Weights of a small GPT-style language model, trained from scratch on English Wikipedia: LayerNorm before each block.
MLP neurons of a small language model. Each row is named by its layer, matrix (up: input weights) and neuron, and shows model dimensions 96-223. Each number is 128 + 24 x the weight over its row's rms, rounded and kept within 0 to 255. Numbers have three digits each.
After each neuron's rows, "fires on" lists the tokens most often at its 100 highest values on Wikipedia text that the model never trained on.

L5.up403:078124164147121159098144146112109141134115136115130114147155108162109091121129115160129138139166110159137127140097135134151169137120109114151125114135128132109103144151099126153127144141124107162135127115141115120128120076140092146117102107140129151102111105122114109161129097144135093100132094148124146150102123181113169087144156086115149121135111134112089141122103178152143112127109
fires on: "0", "o", "5", " of", " more", "2"

L9.up129:103083118159112103092112101081100127107147167104130164128098133136143100112131094126096089123132127138135146120141148144118161111130120112119118085068166099120115131117067147102123177120139108185135177104154148130147159111121122108161118083159113175144148099120144142120107085141138126111142136144117103093122150121143118114127142117117109120149132082110102058107122140122144147106107
fires on: "1", "2"

L4.up380:099120135149101117106129137156109132102136145119110116147107094106109129171125115098121145136150132117139078126097081132129152093138150144110130133110143150123117145148150121160131102164105140106160156090108131112207151159106114165120161089137072132128103153095141156137140173108140127153167133148135131093156159116086146090111128113144137142146100193148117142129168172138122132160167
fires on: " dis", "cre", "al", "tri", "ly"

L7.up110:147152113136107151165102137125105106132159142126107138159098117099108145133124111129161136134113154143094138098107185139116129127108139110136093088110161121143105133144121158123129149152143145157132118110179134097110104113114100142170103149101129128105112139110132143093119079118161161106159154138120107071091136129142094141126127129097126109164151103155097119133163118113110114084138
fires on: " |", " \"", " ", " can", "1"

L7.up241:097096153127136139107147145172129148161113112133116101158122105139126129143128143114138115080135120172145106141136115133132097093128134172139117181153057128124154151117080135119107159125157171138171108087102164095155092123117095129148098142087118167126130082174113123131120099137072140119129125119169127107141135115116117189132115097104152103139167091136132155119109108091108136130132
fires on: "s", "er", "ers", " P", " S"

L4.up566:145139137107114103164156142115147116077149122152181173169109152117084101142159157161139086173140101113105120162130124132112122109130076107100118159156120137155122141128146114113117127094145119106152118114148133154154164134131153125124132097128104082147122129100142098181152137159123110086104130112133104154120114175106156126137150139121133171174127151130112112092089136074087123143117
fires on: "s", "d", " of", "y", "ly"

L7.up634:142140184161128191116134155130139156133129114139125156121115138115094106127076172117084142123152155132179136127121123134149132131127118120108126126139140121119118156112128172130103149120123121130110130119142120104115170107104136102157140190138144176119117155140130118085128143148127072119121134171127082123129103162148145080127073119140103128145112112127153126118085163159141134173133
fires on: "'", "th", "al", "tric", " every"

L5.up140:134137138095119092169135157092091082149144111138103123167105148109119081121110077106126104172093103138163143081111105107113153132106162146113150129132160110122158130123140165128143155145119138176121132109174091092109119139108103131142123100114116135106141140140109149124098104136132072161105099193131156122133155123111148083152193122161161125106134104138101136141146100115182152178135
fires on: " at", " in", " for", " ", "s", "0"

L4.up515:124118163121134138107115113092130135112095130085152139146119178127118114120098157137138103116115110126153065130089107099139140151100121160137171124083167137134127142130128105110124101119129107135131117119126144095097131125088152145109136155128147143106105127121146113106150132089096137101082116102189161148125100142119170119105110076141103136186146155132139130139152119092095103109151
fires on: " O", "r", "op", "al", "O", " L"

L9.up196:120107093147142145148126146138137131145137125164116136120150138098134145138147143121150108121161139172101088188108178163132139155080104126140172102116122098116154140130120117147128111127139156116191120127150132159132124168115104128124087144141099105140139092146140135089112140140134113121152172132102150121120127102102151131148119100058157127172159105108084119159129149144117122088165
fires on: "9", "–", " ", " of"

L4.up109:117145134130162077138113119107099126105116126126101153126093146133111119085163141148134101122098133156120131098060111114104137120142153115161103123110145123124111148134111095133106170140129174136104116110141114083093170143094117114123103147178145124151136126121137134153070148118135115110137117129161122129136123170129162087132147096105175120170139094144144124130149128067123099142155
fires on: "-", " of", "S", "5", "0", "s"

L9.up3:121127123167099108121138097148094109088146141135091126139081127098109143179136122121098089138159125129141197158087117120140163114102082134133154135134140077107155153137101155134145143099122152147136138123111117151144113160146137155136138078122130114137122107130144114133116119120113096156139122137131128127145097130131158169138103087164098138111125127133127100119129144156125135161159
fires on: " |", " G", " re"

L5.up245:112139130188163155158122105135146178151111139153111126162111137147135156133110107124105100102144116118157110152126074078104122119094142106120146118140075145115120107083066116121159121134090146107161169140127106139117140106068095138192101131096143140147140159152127158126146139125158154119123132154110169095112070165140146088153106089127110119111138140151124160093106131138107129105101
fires on: "-", " mi", " m", ",", " –"

L3.up706:133158129138117166111124134092124137112114162121089106167100111175091131090136082092120113146092131136162152110173109128137151090107113125156153178125136142124098130129136125097140153146159111116137139113128131138148131146164130094210126119137155165085163156113122122118129091115150135134126143107156150127122073122123162133139129138091140170151137122131087106134076130098136103135120
fires on: "ed", " of", "s", " read"

L5.up54:121139109099118150135070117122100127122092123083148074113139145113119107133166156146110122138190092104140116125143127142124171130129127120152179142145130126117115167106141140132088090091162132146176140103118132125130129128118154157177131124128147126112141134170164129112139161157123136140117160104133115120127091062137115112115096200142116126117113120150123140106127152108104112122138
fires on: ".\"", ".", "ed", "\".", " of", "\","

L7.up235:100166157131117135130136134113140173134133176155185106142109153117166177154113088115111175156145133113124115109113139124133137139121159098099154141110129090093140099154136108139176092127102104111126164109146138150126133112118121073161105122111077152133105135134121129171125143170168171104154074086108190151089091153151122130092134108142133130128153153130154145149118147128124057090133
fires on: ",", "e", " on"

L4.up729:133151126147116161167091089111124141061134136106120098138112155118141123127130104139159168119132082102122109108117190156134099152114124157131143087067115129139117132146083141140099174136161115122158095130160149071115117119154085106102137113113150116113117147143136120089154161110188133125190124174152076117094100116127158086110162117144136092124165161140127148123125124087115070094145
fires on: ",", "st", ".", "est", "et", " of"

L4.up636:129145149130159150122144086142118176082172131112148131089148126091101113148154049117148143138123130174111159143149181141117128142113121159143139160114087072142127118119122135104150147157086137129111105120174161116123129142132158145132145153122117151128172163142132144127165069137103139133137096153169133141118140087084129115127147136184120137176107145159152114106137141143114144156130
fires on: "ho", "ro", "mo", "light", "o", "press"

L3.up64:110166136088127115141132149092122116095117146092085120101083143154095136122162148128100109171079128153173144131150140161110138125129111121103117109166137090157119153121127131155133105105120154103139172119149110119129113145102110132101109175118130117115181126138143151100145103174110153122122126084082158118089121134088114139161117190132139112166136132098110119137083145125136121105131
fires on: "s", "1", "2", "pre", "3", "pen"

L4.up32:163171118144141132214131110107115167135116152127177139158127151132160129148107114151137137121138079129142118105095174081117098165126096159134156112122113124141123138122039130166113114119150114124140132129150157148155130122134119106131125129158161106135128140171138142113161151109137118165174136085156123098106080147112128106130120124116154125104135097174124124123124146116120077140135
fires on: ".", "\n", ","

L3.up723:090139105137115129113123139113126122138116153175122124125102116110135124114116132113154138148124170116112096166160135142115133117164100139080132096120145121143133140113141088134152150116098137118113146137160134101150166131085144171124144117137054099109117146150137107169095123149140149106178082119117143132118125142085125128110141132129143071205135157144127095143139146094117134081140
fires on: "ly", " Mal", "ul", " Hel", "al", " Del"

L4.up592:113154186114119114116098151132122108124100138133122141144136147160123119116116115137074144148157106174166107086093125076142124188117112173173040146160152119104140123163107110108126130159187114148119137092115119095138129117119111124129145118144107159116120104142134114160127148160112133120129161109118118145103137139102102139148137175071120106151119103117173175123152125152105147117144
fires on: "7", "ed", " on", "8", "k", "te"

L7.up356:129111132096130165111086131104123137144120105141079096160156106124109087127154149110134137108134136152152117115110096122099150109146114139126125117124124125147117098104083126145141162123175169161174153160113146118137133099160152122175109132108135123111104135114130127129147100137142126124146174097101143146164115135104148124118150075111129086117151119144105142127096131064110124123168
fires on: " S", "s", "al", "ed", "er"

L3.up160:125109116108113152134093126139127169134165091137110138122118095118122148135147130087175120144148142135145103115178119138164189080163139143126149158120126105137145107093159109140118120160088103137156118175147154146152151099123149126182098099151160164108075141116154142105133163127143118118124123134123160141125116038109140108176117113123097132065068139122148165124084149091111129123153
fires on: "ed", " located", "s", " place", " living", " educated"

L3.up346:125135126133168124164108114129105130110108119117147139186127129169103130111106067163109115144152102151168136118124147114144115118115101158157115117133101117109090113095119099117137111103124125107142117143126115123151116103091098172179115108117212091120147111174145142091136153115108138121158143124135131111130074078139113121118174163143164115118138141134105132120121121123096086143119
fires on: ".", ".\"", "\".", ";", ");"

L7.up151:170132118124091161187126155081106136140130106168139116128135157133174113157115122152143103113149124129117122110167133130131149147109107151167139137134162116149122120130063121133126113101142153099122134095120127122136129154111118139158129126132159144136099116144153154104148151119163123120129144112118172087115083152139126169123125140162149147133114125167121122136125162128130077128099
fires on: ".", ".\""

L7.up289:149163151154096126088140123151171138140135130155135134133129143153159106147096093134137133092149145133140169089132100091130123147150108170141125178090095106136100128126129094147166103124163167141101139153098105086098130081105132150107172157127113145116124109138174130135145113155098090124135153152115103109132115134115147119179124141054138140124166106106105129109138148144119067134126
fires on: "7", "8", "o", "de", "pra", "vi"

L7.up70:206122122146100130133107149122115122117123125145130130118160166100146111127119162146145103117192123120118127116173140155145148147103102147127134086124147110106102144106095123096154101110109154125133117119124103140137116122146147122167182157101136160144124135130150186102156116167116126127156080133130136112119114145134164170123097134188137123102132133150124144122146149133083132103145
fires on: ".", "==", ").", ".\""

L7.up599:102054145125096153155140167137126105107125119110157123114060123125122111138141132133128160120135108148135151096131146158112120098123128156061126134169117127157157138204117162130100139110121156154138137124128129104132166134105094123127120100140159118127147113138132121127135092137150118103110146140092150158088115119131148139195107117129110128140146072100090145141097163108159142135104
fires on: "s", " S", "S", " by", "1"

L5.up341:142168116089108137132093125133151143122130126083140171145093142137131164101119118132109150140144102106141085136073137123145159133103122106102157141085137153122111143155127127104123175114138160177122099121123135101104136109145150118136154110128136167089126145115130077099156132153137110102137096092123137165103112155131134150100204130103147115145160132155142118099079125107110140131152
fires on: ",", " of", " to", " later", " announced", " that"

L5.up316:155124196134146152130131089155120121124143112120137188159118122153130110115167126094169201126175137137164139094155162113149116087106158123145123088073131161141110123094096139140111146120139101128116139122098136130161142098160083121127111124149084153077127173098102096126124146101133120145055137145146081138141132130120159096137127095094132143118130127134146080131086155145093128117139
fires on: "al", "0", "th", "no", "ra"

L3.up211:104148107124140125126120131118143148166125128123147150105108117077125124136131146111164138151171138175093102105136120144130153117101119144103092138097122122068148179107142164130120124104117128124111105155094130089105088162147135148160127118174143107133100123194146106126132110182131114128123127134143116086096162130145134119124133163093094130141071105164134153119125138148145070141138
fires on: " such", "al", "tic", "ian", "er"

L4.up368:134118142155121091157154141139096118177120079145108131088104113170155125118129131144101130105097073129168122131113101174121179133129139147171117105140156098116131131102138096106139109147118135167100121109122126116124165115121119156161102161143139145107108123121131084161138110121132085123103127169125130143135133111116148113151104154171146150154122141105096126139104151146122154085116
fires on: " West", " East", " end", " round", " line"

L3.up384:160097115139135131138123103127144128137119126141117143113105052152173124113123119120112136161129121155142143103128137144189130083161072127122124143088125109134149136119136107114117122152095126132084114128097144127112151115123160139150136126155094160112123139118116148174134137118162164140126138122136143162135117100108118130089196136120122146107162117116140130191158145107144154117114
fires on: " G", "p"

L5.up568:125109136170102098150157131164130174123157133100140123120164142133106121152131115145124124105139130162135138154132104069129138112166120126081156134133109143135097143149131127129120146147116138144099100172108148198147153116133110150119109160157115156129106106134137092136106123166137138120117141171126135120149121107077148138160159117166161135097107128137143117093130154117138103181149
fires on: ".", " and", "o", " of", "os"

L3.up139:130111148161126121155126123164163145121146133148097135151122108153133123129127092140110128198125122162120140107149141096129169099122119131138142123132156127112127106142115132114156101100095113089129146061128107131141146160124112162153143077138103138147136128128120106129125129099127071154133153137134125113096173125141120140133111106139096159118173108157132107187141135128124146100101
fires on: " G", " Pa", " Ya"

L4.up316:099171111119116115132156134141156121103136113113138134127077198074102117161140157162112096094140142130115139136145124126132130119127145098113104133176120129122150159108147091131084141148145149153096123103111152088188119133125103132125132106110119146095128111139150127111096149144129116118105160117110113172152110127115184102103144107150128183118127157145142108095114142145122177120151
fires on: "s", " of", " from", "es", "ter", "mp"

L9.up755:110127122146124107117102165109097170143132129114138146139145137104161114133083142145128111130134122119142152112138181145138087100107137099159116142183102148105113127150116140150150153138130127156155153131167108149098123100162128146137123086141163162129157117096128118077141092149107146131093094137143126075137142108139148155148116105109129133101117095110157117121137137162126130134115
fires on: "1", "ro", ".", "wa", "j"